config.yaml
vocab_size: 32000
activation: "reglu"
norm: "layernorm"
bias: "all"
lr: 0.0115
schedule: "wsd"
final_lr_fraction: 0.0
steps: 8997
MLP neurons of a small language model. Each row is named by its layer, matrix (gate and up: input weights) and neuron, and shows model dimensions 128-255. Each number is 500 + 25 x the weight over its row's rms, rounded and kept within 0 to 999. Numbers have three digits each. A neuron's up and down rows have the sign that makes its largest values positive.
A block is one neuron, or neurons of one layer that tend to fire together. Before each block is what it responds to, as a language model described it from the Wikipedia text at the highest values.

Description: Linking function words
L2.gate5:491532457481512506512501536472458497484539518541484479550476542489492459511492489526479515567515558501518486462510512509473499501487515489461501469489476501488514495507490478488438483567501481528483465498515489510497526473470520483502470492499510510479528529502505506474498511475522477475520515465473490495506492484507538504516442481481463523511546504526511521517522479485479491501492
L2.up5:460519488528515497484489512514479521473496502539483491494536485455497460498504485520520507502528516510462463460520528458427489480504519493496497508498503488516485466522499520486473496584520495538453459478512485492524508486476520476498518507492555546518482515528509518460514488482483465511499540495487488504480514502518493516508483505473480466536486486486510505487537521512494516511521
L2.gate115:514537522466492483524481490453492505502513482523465529472506457516517485479478482513499546514492453463515489534447514534492491499497530527478487484497513493476466494497493482539481490493516493489498480483502470474476487516484504498512546480503508494510496512491474476491451531550478460501504480502481528555450509490498494502503512502503507546496525491483515472478483496493512520482451
L2.up115:477529516466473488527499463441506452490525499496490525504484493489513533506480446509492541533497486462507483519461493548497513512492520526445470483502519490468440521496508505529468487490534532448471503480471494474485494497508493521522538512475486481481484498491471427500484515532496491508510477466499514567460509524534506542503518493495515523486514468465492481491479499519474509490474
L2.gate183:511504513534531513492498501464470481475494522476522579472485510532499483535521554516529502487518496511502524521487477493492525454499523499539506531515483519492505528492540492553484497487491505482494521484502489507516502479467450514533473506471426517485480507435451489471467491467514462478456478483536453516519539519507486508491504510496518533510484501483524543486460505475500555513512
L2.up183:477509539524545530507502493474506487468484509477519575463494517478500531521540535483535464525478510508515491512492489520507542458518512509511489527450484524506498538506536513546495473449504503530497507483497478509487460524461480497520462501484475522478486532476462487466486509509524457486472472511532483518490511524520485505474501542475505505500468547509517547505481489495468545431485
L2.gate191:489514498500481520484491463496516475482496458487528499479503509527503486514454482473485501494495501506529472517526488530534543530535481563517519521511469492496533512509532445520522500495492481499524518516496520518503495480483456424553483493519521541493500535530479526516487496547443505494467519560468489467500538490535498522457485427488501496515479530503559557483457461503540500503493
L2.up191:488541467551474524480497429526507506507448491539549475520512530513538486488489453469499484502470531502483510506519514484479504516477516488527493538506544463487499480502550498521540529502520485468508484519478506487502488501500500501579522541514516548507520511506505520492487504541424506509493503523504494468510514476502529508506477489494508459533476520489502473513524476507518498530506
L2.gate211:497487433533466501517472515475502502475447489500526505531528482497524499446530518457475521487479500461510485479502508500507462531520482476517504493541466499481467462472542461494496475518498473515489496526467538530474528514530461529542504475543495509506490566489563525516503496492516486477513531515497486475539529517520520486515507522503476515485486530460464509489504483563454469482461
L2.up211:499511454468518472505498495489528521514501459474505523494504495536511520505493523457451536465482524482517523452511456484512450569536496530567502472528494483503503551454499501511504474503500494512534489553479480527493521534518471487478486464522512488471469511470468515492473503502500496528539512454458511515496486523499491498482489541521504431530535511506502483486479499485513500461480
L2.gate293:492469532527534503530501499530511529531527502514500498508510501491531499494497495532493545543526533478498517502487541489515490450506520478498493505519457519505544499521500548545487523483467519492491506452518433499476452501475504513549486480498486515501485467536509517491505468493481462482506497544510507484489506481479487490524502472489490497532508466486476485491473497493551469472472
L2.up293:502483521512542490528512519550489551494504482515497490477527515507520483507511489560469513524520531526485486505492516500497498471505502494509509502533502487535531534518518561530528494490486514507459479450524409500483464480502509520553493495495503519502496482513484502482500482481487465458493472512517503475463512491510459492547467480483467508527478461516483482479480500481536477514470
L2.gate451:519495486460506489459496546452529494488574532505499506493483514528488480531538475537535488493502471476503490546474475543493527541537499517490515486460502463513537470484456503526493501503504474512494486453496495492510482511448529477480490468500532527450542436518510487473522518502492465544510501461546498505534535504498496499518471496494477511532512511482517495512470492537484513492508
L2.up451:486498486472506522478502503467495511540519506514542477517494470492487513520478516519493509507516543473481555510498457516467488524510484484506525518497506486465463490471466499444504499523452442504526475509493450483504510525485501463537518504481481472496494487477520511487550533532492492483502493449496472499509471493540519469543487478476493517465519486519483509517454514548477528475430
L2.gate458:518538502482525448448519501494484511480482538534499466505522482502516534498523508500485543508490526447483552509537507495483493488558513433479506514498482523545534518507493478527529463477534476499473474528526463451508482490503508548530501459454501521527533533484514550504536501504515487473507508506493505521496489527500481470527496462507480508497482502513461506488502439543513463492469
L2.up458:522500529440556480500525572522514549487498550472490494501481491517473498515491477494468561472512475489504509519527494487511479506543486489483517486507480528513538521489490524520534498493476469476498500459517427483485466489476494474509442466468459483518510519455489526502486452499504468473495483537497484479482505535504489488512486475509504527463460470542500493463481450511523477499461
L2.gate482:504514481491508522488533491493504522496593495533516486470519529488487510477479503473528528503487497493518513539478451494555513516479523490484546569485486507515514484512480503472539478490472522475493517497522501477470476483467481491476517489537488493521494522433502546485478475556519455492494520532457498522505491511453519503479477522510531519533457540518492492479496526528529479452491
L2.up482:480501506483489537510503467466493516510556490529460509480512563489461495506495470447515513509499447495528515515492472465500517496475553525497482535519542525508470497524484504504488499485481544482529511452485499493490464464465486486456558490516515454507499487470484511506496471510500471491493514549458535503513520513497542475481531511493527497556501506483528485510503540514499467512497
L2.gate528:504514525528502458487488507511530470476495502520509492511477507486485431499511519508541424501516514502525546496504512511493528547501466522478518467540506490506508482513505490477463521521507514455498512454471463489505480528521488513481508532481515455495487501480497489518511524485499491509458524471536489513468511459510514526441448519533491492519445502467509509496517468468512469513497
L2.up528:501496506486491477478513470461487470519519485502495489492475576465420503538486527543513469505500526496496530468499536433477503560496518498461486478479543502509471500467466526479481510513481510526518483503545481519464473519491476521489529491480536502496470473546496479487542492473537486502484524484553505529491507452500497514510467477495463533510493470520477535540516488472554496521464
L2.gate586:490489501561492481447479527517502483463483494504552522524495528510475526515520514530509439514490491497525480511486493521514501509503512481496507483495510476468447526495520463490514480484505494460553506496489558528485445538512505532485470523498505424463491508485509510502478484496503481498528504518506536477517541516521504471491445530471473501529467493497483545483505491525517488471523
L2.up586:489480521497467500483486484495514533469490486504514474489513511460486529545505565514502449518490458521525502499521481514508511509486509458484505492484530488472477545499482482506482486464474529485527551492463545487471489565504473516486499551499482492474484531463519492541484497478473511520509495517481568513494545491508519512497514560472476524538485502510473484497517496512474510484551
L2.gate676:496508517542496502455459473501479529456481483516528503476497547499468504529511492510494407492567505481512516517488482504527513484490535497518526521506475477475499479473495481490516524530479498517545509524509490489515501533540464469488476508497503442486488485458480517467460509502515460508476481535515512529483515520470518511487437445489545480492514504468491464534489500497506515512481
L2.up676:502481471529504521467487516472474498453508491503498466464523529479489554540486521568515447498536513527531485496493497510528526489469537521508498490504496510453509485499492484456465535488472524483526535527497508489505473549535467441486479509502518488492504494446514530464513525531463497528466504522496507517476470498473530501505476458515505553507516476514491495550494509456500523515483
L2.gate716:522481516462466474491521504538535468477502477450463490516495497523447489483481522481463476450494535509523466523521507520487470484526494500482533478549489463502525489504547465516517451543536499474510484524495516520510498480520444498490485512530513521487464535515456482504486509532445520488549522482528498519460498490495469486497462520487509507475507517507519505514498498492539468522471
L2.up716:502504524495533525459465471517511512463492519495471472559520516490494483513469492523516504525540550446509519487500533513444500487506508525483460521518523538459509470556480525478502522517499526483515494511486537540490520511499507502478503491489529472499490512516534481487482517479482501479461459482569532488495510504543507483495461493533472504485491456505508462462500485517540465533466
L2.gate870:513534422529516483500527539491460520467532488476497459482512529478462479466530495486455481506503509504502484452516468502512473523469477532501523456511473508510521517495519523462494469495510490474529519509461472491490526505481469524509531505488504529504478520470480506497511488520472488488473485480500469466495532534508502571459485518528460480543500540511544518502513507493480508515493
L2.up870:471500399521493509507503528493480524482524490473500489467517510470477495485522517474483492510481509516523469469531485492515485533489499515518492452487464525504542499526536495447504479492526509494511501530454511474454566522489493500514503493490523526466494493467520542469522492499508468507501511505465450494472536500514522528462473525531468454532493529503581541484501487506476535521508
L2.gate928:498511489454509499529502551519454523501529514543496530495479533516457521508518496522493499511526494493512440527493513511497515517482541509459499499502497487502509532505530515501517449509496505443537523525532480524491493514521446512483474487516498456511496514475503537500534466482480463502480502503505519513511502520493518514525455435490480520511482470500476487458483520506503452523486
L2.up928:536510539476509505541517508507451517500530493532468567469481513473461504508532490521476513522526516512519438541481507496524515498484539503449508482504510464496501531504508525491494506474487518470518506510511499504497489504551458515501519514489500470486480493469512534496528483517450443509462519515505501497492499516489531498531485479489476530517463455500492473480501523505504504495486
L2.gate1020:496485501468514465469495539485507482485551531455457517499485538529468486487476529447491551479495470504546497437511526539514465551486495492475536417523516464488508507465471482509521474520487497462485507465517498484495484551528503487464480460492469464451493518481494494491489496549511493493505507493457510512509533504501549494454482472526534534463519473505496532452474481507541483494458
L2.up1020:521524478500463474498522508485463476507572485477478500512492530505495541550491534462485478487481492470481487489491471537547493503447519490492538510523516475487505531462474495468509496482551504472473489506559474490511498544502496492491513466482498501473515460481480469488552492551480452512480497525477494515479540478507522471512510487455549497507494471522453541491464502497471483489516

Description: Adverb endings and change words
L2.gate66:494496503509523494484502507519488536475514492521519486476483522499458484506531504556471502487527467450467501528508501472500499512488516467466509505517495481517552446539479487463529512496487532501521505467512438485453496513465501514468446536474491504520513497481489519482506456530541492497465505483506515476490511498519579504464536476509523509470552492468481501497532509500517448495517
L2.up66:485489556556513521477519513509493540507523510496483527507516481528475515508472515489488495459527513447497522483507520492526441492540507485477524526506520439525552477487461487537499473519499518489530483503516459499453503493513493502511501507489527521490498497421536502521450495538544493497474511517517542518482488484498557501439515483529497485442504497463493527507528481473507500507525
L2.gate119:530514473503510526534484479501539475556511485495509526488480515474493511489518498530465506498546576471509437484451499541485503498497525492468515474516532471561531480502524519529470528539499496500506441471492488505476480514481506461455511515523518482474494467523446510489559466445544491546501507506487470520468535483504504526507487468494505526506475501537533515467533467498485477508498
L2.up119:487497466498496483459489501449562451539543491543495493465531562527481514508474477585508483485485478508502504485487519509469495491524467495488501521507484463488497504478494531488525495485485503500436485517511463557493500478536498457515506451488509518514503472558501503449485491542498456496515493489503506504498475508488503508516545534500495493541541528490494484494506464483525498517518
L2.gate314:554511469492508457511528526484565511492523516476495444492469529463460465491508482538549525479515473512494495540501505505501521549477523490471523462479444503497538519497516491547467524527491483451498500504531468494543512510512503535530504522508506511515501518485498548522527495502505495498501453492490521501509490508526505483524507439525487473473502501496523495459486500504455539476504
L2.up314:554522500517525531468495453486499493480554502473511470503519542497505523476514513531509554489485470496520511495504511488503491536493499493496503487477471475503511536486469486487476470497500489423465483522509457454489496499517508522504469476524502489505473510467505578506485507497479535454515442541523539522511488507478525524521516493542509476498520519546523481476502548493502497473512
L2.gate320:508527487464518497516435513474549459456510529477551563517478479497503504454514512496481500500547502536503511497485483514520518498515493501501478468495515511496443496459518507482476473509492525511483521457486493480474516551507481506500494533556478509501534509495515487503559482521477473471492488499508501463541491526474518475538532550533512496497493477506521538516490477511543515501546
L2.up320:512528495493505506507519528496514441483470501483510515508504479530503508512490536566527493519522503502490510512502484485508528481504482471544505497554544531480470503489486482503517493548562534500519505495543513516492547499469491517499512516530501464467492481516527500526538475551502465516496458488492454454481490512488527452517536480546498504469514470532474491520502485505468522480535
L2.gate406:510488536493485529534507476491497496456469486505513477475505494516514519472471492501513501495505513482531415507499492582513510475474517508525488512505487500524511500454453468536520539471501462517506488464494483513538510510492478500465497502544510502485508537520545495495517485506472505441511492471526505511476522544517533452512451491482527545487522546533505489535525465494472492517512
L2.up406:463512482487488521482465527477552493459530518470475537481462535491515475478496530492504512440512551503504483500451460483499495440511540491518500504511489480529490450464477499524515507495481549527497491499494510477491512510492487510504484498530515526537502521480550465486536468511470506475521472474523469502513530498517480470503489485509484515448490535559548481462479481517514525471497
L2.gate465:507493533521522536447453469493518506499555510516513537521560516526465500529459504539507470515482530514526506525489484501567494503519477542504502546522441464498503453468524486493453488511482480509526456526446483482515511499515517469504475483545515491528528512482502528488539466458521466490497554506492462519494490490483500525469457507518437494497493490512512522521528509498486495516536
L2.up465:452486478472504442522521514488504485529532504477475517493517494528508538463466519484491510461536491509498477503512430503527555556499490469485496523494497475468516528507491449482482445494481506527502526525439489518503529464500502451500483502533496518498512497509493555515480432516481515520530486489468457538513526452533485526541488535502510539502502524503482515519492499480475486511482
L2.gate490:492503504481520487534502524514487481523466479481485536483472460496443472470550509500474504522527468529497503507468502492530527533495506478494522499497458534486468490509523519498521439483530494508491541511553485491479514496471465486509482536481492513510474483488481495470543458476521518473533479502468503480473530539498526509510528468492496496457515494516525502505538504512502525491501
L2.up490:511504476464519473528527534497488487520471477484513546512490476503493454479546487497481522478489451543475491491499504487527523542516514491484514510490447551487471513502531497509504461501524504517485538516549476485464515502477479492503490508476503506516515496489504490472510465478527494448524487506467526490472502546511508480490541478492468506447470482513530515504535505512476521493531
L2.gate495:516499493498564496543505476497468442510517469487482482496559512514469536504510512504489498486489491467525497505493467479537543509468501528479539521495497492486490541501506515503536459447516532533491456450505496505523524503482515516498507503524510495455444515465494500497503513487492483504496513508506528535509506519516519506468526479489481497523517508503482510512531509490543504487539
L2.up495:498463467495555485513501482489471460484517461510472473494572503503450527522512518525493483468471516461521499467511473497530556478494503503499525537485541527481491514527508528501542488469497519509492495466465538504504539512478485508514495482511508512467431499482477498508513500492476495499512510512495541505481525539516514517455510469502482479526503498525477470496563528513525497465501
L2.gate500:452519471521523530476531468503544464490495484465526480493498507533480507522524464507451477461520483545448503460505474503535487464476498487465512502511503468516527513489496491451482485479502513488536483561533489498504435482519457535491476504497508523490518470512491503513541478502513485489506489488540488505505460523473513492487523515552504535493521565485524537499513503531469549496538
L2.up500:472517468511515538481535493491545470464499489485493501499487526507475488509523469464459476470509490535433492463494488515519509462455503476497492503480520487489516496494494509463478494474506484467518479538528480510531455492514468535511476520478496556480531466471471492510546503476491495498487490502541494473469456532467484474530523521558500531485523567492512538493533534528513563475508
L2.gate556:488491466504503468508487511513494455477492492521522504525512462478513488517512491488524540546455526518498502475447492466526520554472512476487480501490479551496494466497475484485488540440488515524474477559507517520510509491491526476498525501536507503521474486511483498482574490425509464513524463546503497463524521530493511511491545478520499483509545517493459489540487518496453473483539
L2.up556:479462497504528485479497513493501474518476505478497502511521435506515460494489489522536503527445499512493522448516483538522516537506487513474491470510430489445483514500487500537527481516539500509471456503504494472513522526506553459521461464503519512474480461477512577499499461455538529545500504456474485530512525504515516478513511502529490444515555499496495510490538512508502476535533
L2.gate598:536475489485450501484525509491514495466504511518517499480483499497538508487509508488515495509518502496537505492525527538531503499505533431471534482523501479487520493512527533479491498514510524524505442509499505507521485509567484490503455480493541454517497475490486493493488509500495514469556524518483499550517494517508504463466526495478502523470502481476480468520546508485512480504546
L2.up598:522540552542504512529496490509488508490453422511521484525530494494499493486482500510510445503502506500496489585487504464511519507513484509513474478472453514509506462468475524482479457543509512490504526533509503466492508519507519493468524531469520521562533481511504536511494506544487508500538509524532493477562547499499549449483493531481488494464490476479498492563497505501502477485505
L2.gate665:520479506496504496520457538521502500533479509493486532502479450490499488442511468495518509500528473521516524458483513554513490483535477515510518465512475461527501510479508487486554515513502513494485474510521512472548446480480481507485461508523516544482478469463440488517507500518496516468490526495531518509523552504494424477516492499494505529427508479512523452485505510535500510454491
L2.up665:497456527496514494513463519527525496524477499502505558516482470477484505471525480492524522498511489515519530473484527532516485493507465526489520479492480469522502515472517497497530517504513512470476495466489509484519450476483494498492467538525504523461474461478453490538526526506480533464490519510538504517495560523483437486552514503496508512427492501520525466485533528551492509449511
L2.gate678:514499540491542534544531551483471490545500530491486521530468515477501518500490497491483490516456534530508423494480520502507494508504499502520523493490498509505455495492500512530516445511530460498500493475430500468502502447482489496509489468492458463509452508494451527532510509487521504488516493494483478489494543508448498514527477507469541533488479519513475514485503485495505476472457
L2.up678:533521509495496524499467484489525486512491514503496552476504503425508473526522502481490523539451519467514466503499518487531508473483516514532511525527545517487476467494540501501551484497532474501509507515487517513499535473455504504524486446494453466539450511503476520515520515479500532477483477460499465446511487449486483485490500459532512490459490510517487501490521511516486493486460
L2.gate722:517497473536519473540514468443474504510511495455544510512492548533521497484553518472493472517518482456479501470455505525467470532505485497504481501509504530496513500512502459511519489515493480499460477501508499509491499492470488515478519524485463507491488532471477525489502498513474490522488507527478502511528513510496507471442489460467481472483494545475520466473526513539486482515519
L2.up722:508488493552511484511548490448490541521484506497514526487496535515540508512549534475466465525507473474465503478501476499524471539511462498494495494500482544513482519512516454501512483493535475492475488514466497517471520491485495506493486551489471525464504555476487509441502494528472511519502487518490500528528517495500520450470476482478496500452516541476500472468469486471498479490513
L2.gate816:514513468471503456520494515507488487543517462474494480486512459505505489476463530525497473511511517490505489505520504493477511524512486507509475493471468548474468535465526502477506482521500542500492513479535461488465499520487536460487511458523547499495478551545448524513501526468501514494489493470484496484472484509478526506498476538562529501529529522537503508538512472467495488477534
L2.up816:485463536551491535491495484481423448509514484491511474505479479444530472507510490558520502470508472516514498501503504502497535526523510537456534497526445471541502529523485455480459510497508515519487460488490495450501501522487465514502507501522550520530511557491480536492519508490528461493526537494553502493505517532465526560493539490473485474511508485456501456499534522495494493484519
L2.gate919:482496474556507493496525504492540460465482461491531482515514475490484555559494470506478504507531523519465474488458524484510531468487488505518501492500487527491508459468483521481466491529538498499489518519499489530526495487486467532501495512503476532502459483496507530523531495505490529520528477527521525430525491533539509515529566517537477484470508516511483466499514529485456456494496
L2.up919:516496493517525495478559508475516466455465475492538499518514480511490513528501505504478504510494506510427472487453489459495515490490460490534530493532496483543522476510514493497475463494506492509488521516498493528493467473506479541557514540494501553485504463503523532514525522519505549499501458539525520399533455524505509506507548511512499493477516519492475488492503525491460471511494

Description: Auxiliary be/been
L3.gate948:460499452545461544510515479507517490516474482555517489490499445492516528540503489485516476484523511469491505483528498497552508494471510489485527524523498483503486487501485528479481483513507490502465537491508465513517528522494455532522476494529492503491483525489505469497507492440514510503468502491461491479499499474495460505494534492516512452512545500491496516527520477502483476499485
L3.up948:477495518541478482493522545498508517495490552502477475512477495521446529489469483519501545470503510481547488439478510499508501531570534492451509484518489477519503502495483495489505513532526500497500505492521481494485475476444526506506474507455537464532507494480523529496492472449514504542525535489520508489462467527485493496524482482505472476489485507541499488492518511500510509542504

Description: Slot before main verb
L5.gate368:506486492480504499482512514527480479526492512552511485511510488468498522459547528507541487483505504507505522503486532508504484544512543484451534516525515520495499478542484507507517518522480489502490506485511477461478457479484521500525465454480507524489488518512487504513530561487492486485510496518537489462490465520499500490540535483501512494467520560488522530461500532534502522490524
L5.up368:524518492514471467473539495476544473501469477503471459491514499477530540501504510526493476457489541516477471508487472511483519497478453517464462486508501528516482509472530541498479492490541500482538506496486508513486511525500503476470496469512507493499444524484522487490535480478485497466471515505504477493491500505521481536512501544500418528511527480494500567499470470482467533508504
L5.gate455:498489496468476440538476537461485463466495512503525471471507470512493526504539491442464486508484553503511490506472507495499493517515519469492537489506497525509486519531463465506493480508488463532507548488544514529507463508507472509480520533498515517540461518493495508516467510492504457522503487527530520507539467532511530490571526494518484481546499513523506560427480543529450493502483
L5.up455:497510490467523487503489487528507446504502541504465518468489495500451526482542489525507473462507524492531493534516527495529468469518523507485515490532507489481500496496476487516522481509506493504486499509485482464497523480490462476504503485551549489497494488496497526504512487447508472460481500510493502481503484512528528478499479484503506487503449536557508488433568526513469472494535
L5.gate490:516477499478499476504459477482506506472460478514535509544515525550497487512570517502478522473487530461519503507473476513457492525511521466494501492518494486512483453520486516489517516516486502489502489523494531531487459504487516472497493494490512477472503534486525503449490469480537488544493537477476468495540487579495500492492479514513494470443513504513510547472476502487516536525450
L5.up490:511495508505513487497509520521493490474485531475524466512486471459516461472482514465483489515568521466572523492456519479515506515502560485500467545539463516496526507478488541521525450550499478503478520522500528500454484504505499472496520517535472500515458476480506517471540497483469532500521510527452486509479487541531469530507454477493570454539498451530490461518537531501508502464500
L5.gate986:499479523482496499542517485487494515509452493476517473481540495454508473531473498530497452501507494539477492494495499487520552544461503491496496535519485498518486488531513518530474499488438490462514528501518497512520492510514485475494515481517516526512490522478519520446475468503523485518490506466502533550468506521494493521502473526498469448488487539463518488547520491458531470476501
L5.up986:469451508502463546486486459524503500515479502523529488538486485525506535502492488523513496463502576470525509510472497503527530494558517512483484490481496523456537534492496497495501495482485542504513525514486485508433491492473541432486493490477542501539505455490534529474578459473520505492473519509539482500457489542504482539492521472533497486524512500520514479471493496455535542467509

Description: Directional and purpose "to"
L5.gate265:476450494535550504464463452544499454483512480469531551518471553511477524487503488486477461504549498522504521463490520462542499536495540488521468466490452514495488478479516517520455516488496515500476497500456502533486496495485544475534468493523501494484496495495559508497491506461468506492518495484485465495497503488530474511481428498464520523494503503531513505513504505469512516513431
L5.up265:489466499499521508461479475521467523472523499514491507521464553492473528496497517530474505512560517523493514466460538495515510553494537493514488495517537501512497527480483541493489503520553533487448511526523536496517464459503520459531457494469515503481496514469490500460457532452490494488493524509502468468518541458573478495487476519541487493492477471553517511489495504472527529498473
L5.gate590:500530465497513518473513495471518511509498516487483502507531503505513471524515529497497486506501545492555483509495479475520441481556496501464545467548491478482519491494489505502485484493507500485454496468487499504479475434537524474535554499501518505494490481451519510459514446520465513509466489496540491461520501490513529501527479444519501497499471541516517525522450514515469462549495
L5.up590:495517489510511502531487501512504480497511504483481539499474491522441467525528520465454514533478496484510505499517492522447456518508518520499463504537500493453491507538491485544500498532471523425518477535500469504540447487471500490494445528522472473500520499467490496501493525481515512472452468512490525475512517501499536546519469481521475498485471495531493484541500486541468476491495
L5.gate910:480526464516489477460537512458525467502455519493530555519504506485487519484492502474494479471558488523476533503534542480487517508488461481496478502499530526455517517492518532492501483539480494498560527518513532480491460466496474464517487529530530498487515517504492566473462475472473474508557499494525507471516477520511500483540503521505521471489483516504505515525527539482510511484461
L5.up910:487480483505486495465518513466502506447495494526481508521483530490484526531515564489495498510500479508509476501527467446437492481508475489514502528546478444470464479514524498487512510552502497513464471482525513554487486517528475502534447516501501470482506492484468530498508482492470493471504515481460497489535481507484509539477444534495475539520546523501508524542471537526503536487444
L5.gate975:504541533487518497459527508473493483516504451544546537493491491478478504480523501505495545490515512501503460486509514520477504543498517503479504441518518514455509464489491502457472516541479485497477476486506506512527518513474489512511520474491489502496466477497542506508508524484473514497494538494497492498504541486525500476498474497476515505480460556496504494529456512446498533514486
L5.up975:499488525456526510507515512516498484492522433520527486490463506498495493503513507534508497486494523479485500510465532490460508517513500519516498466501487527503530490485489560503474511448526500496508441504466461533506490480502496525487523485512495498548521469507499495459522523488493478510499517500508488486537502491511467502476430541494511514480508541490479461501537508510534526490522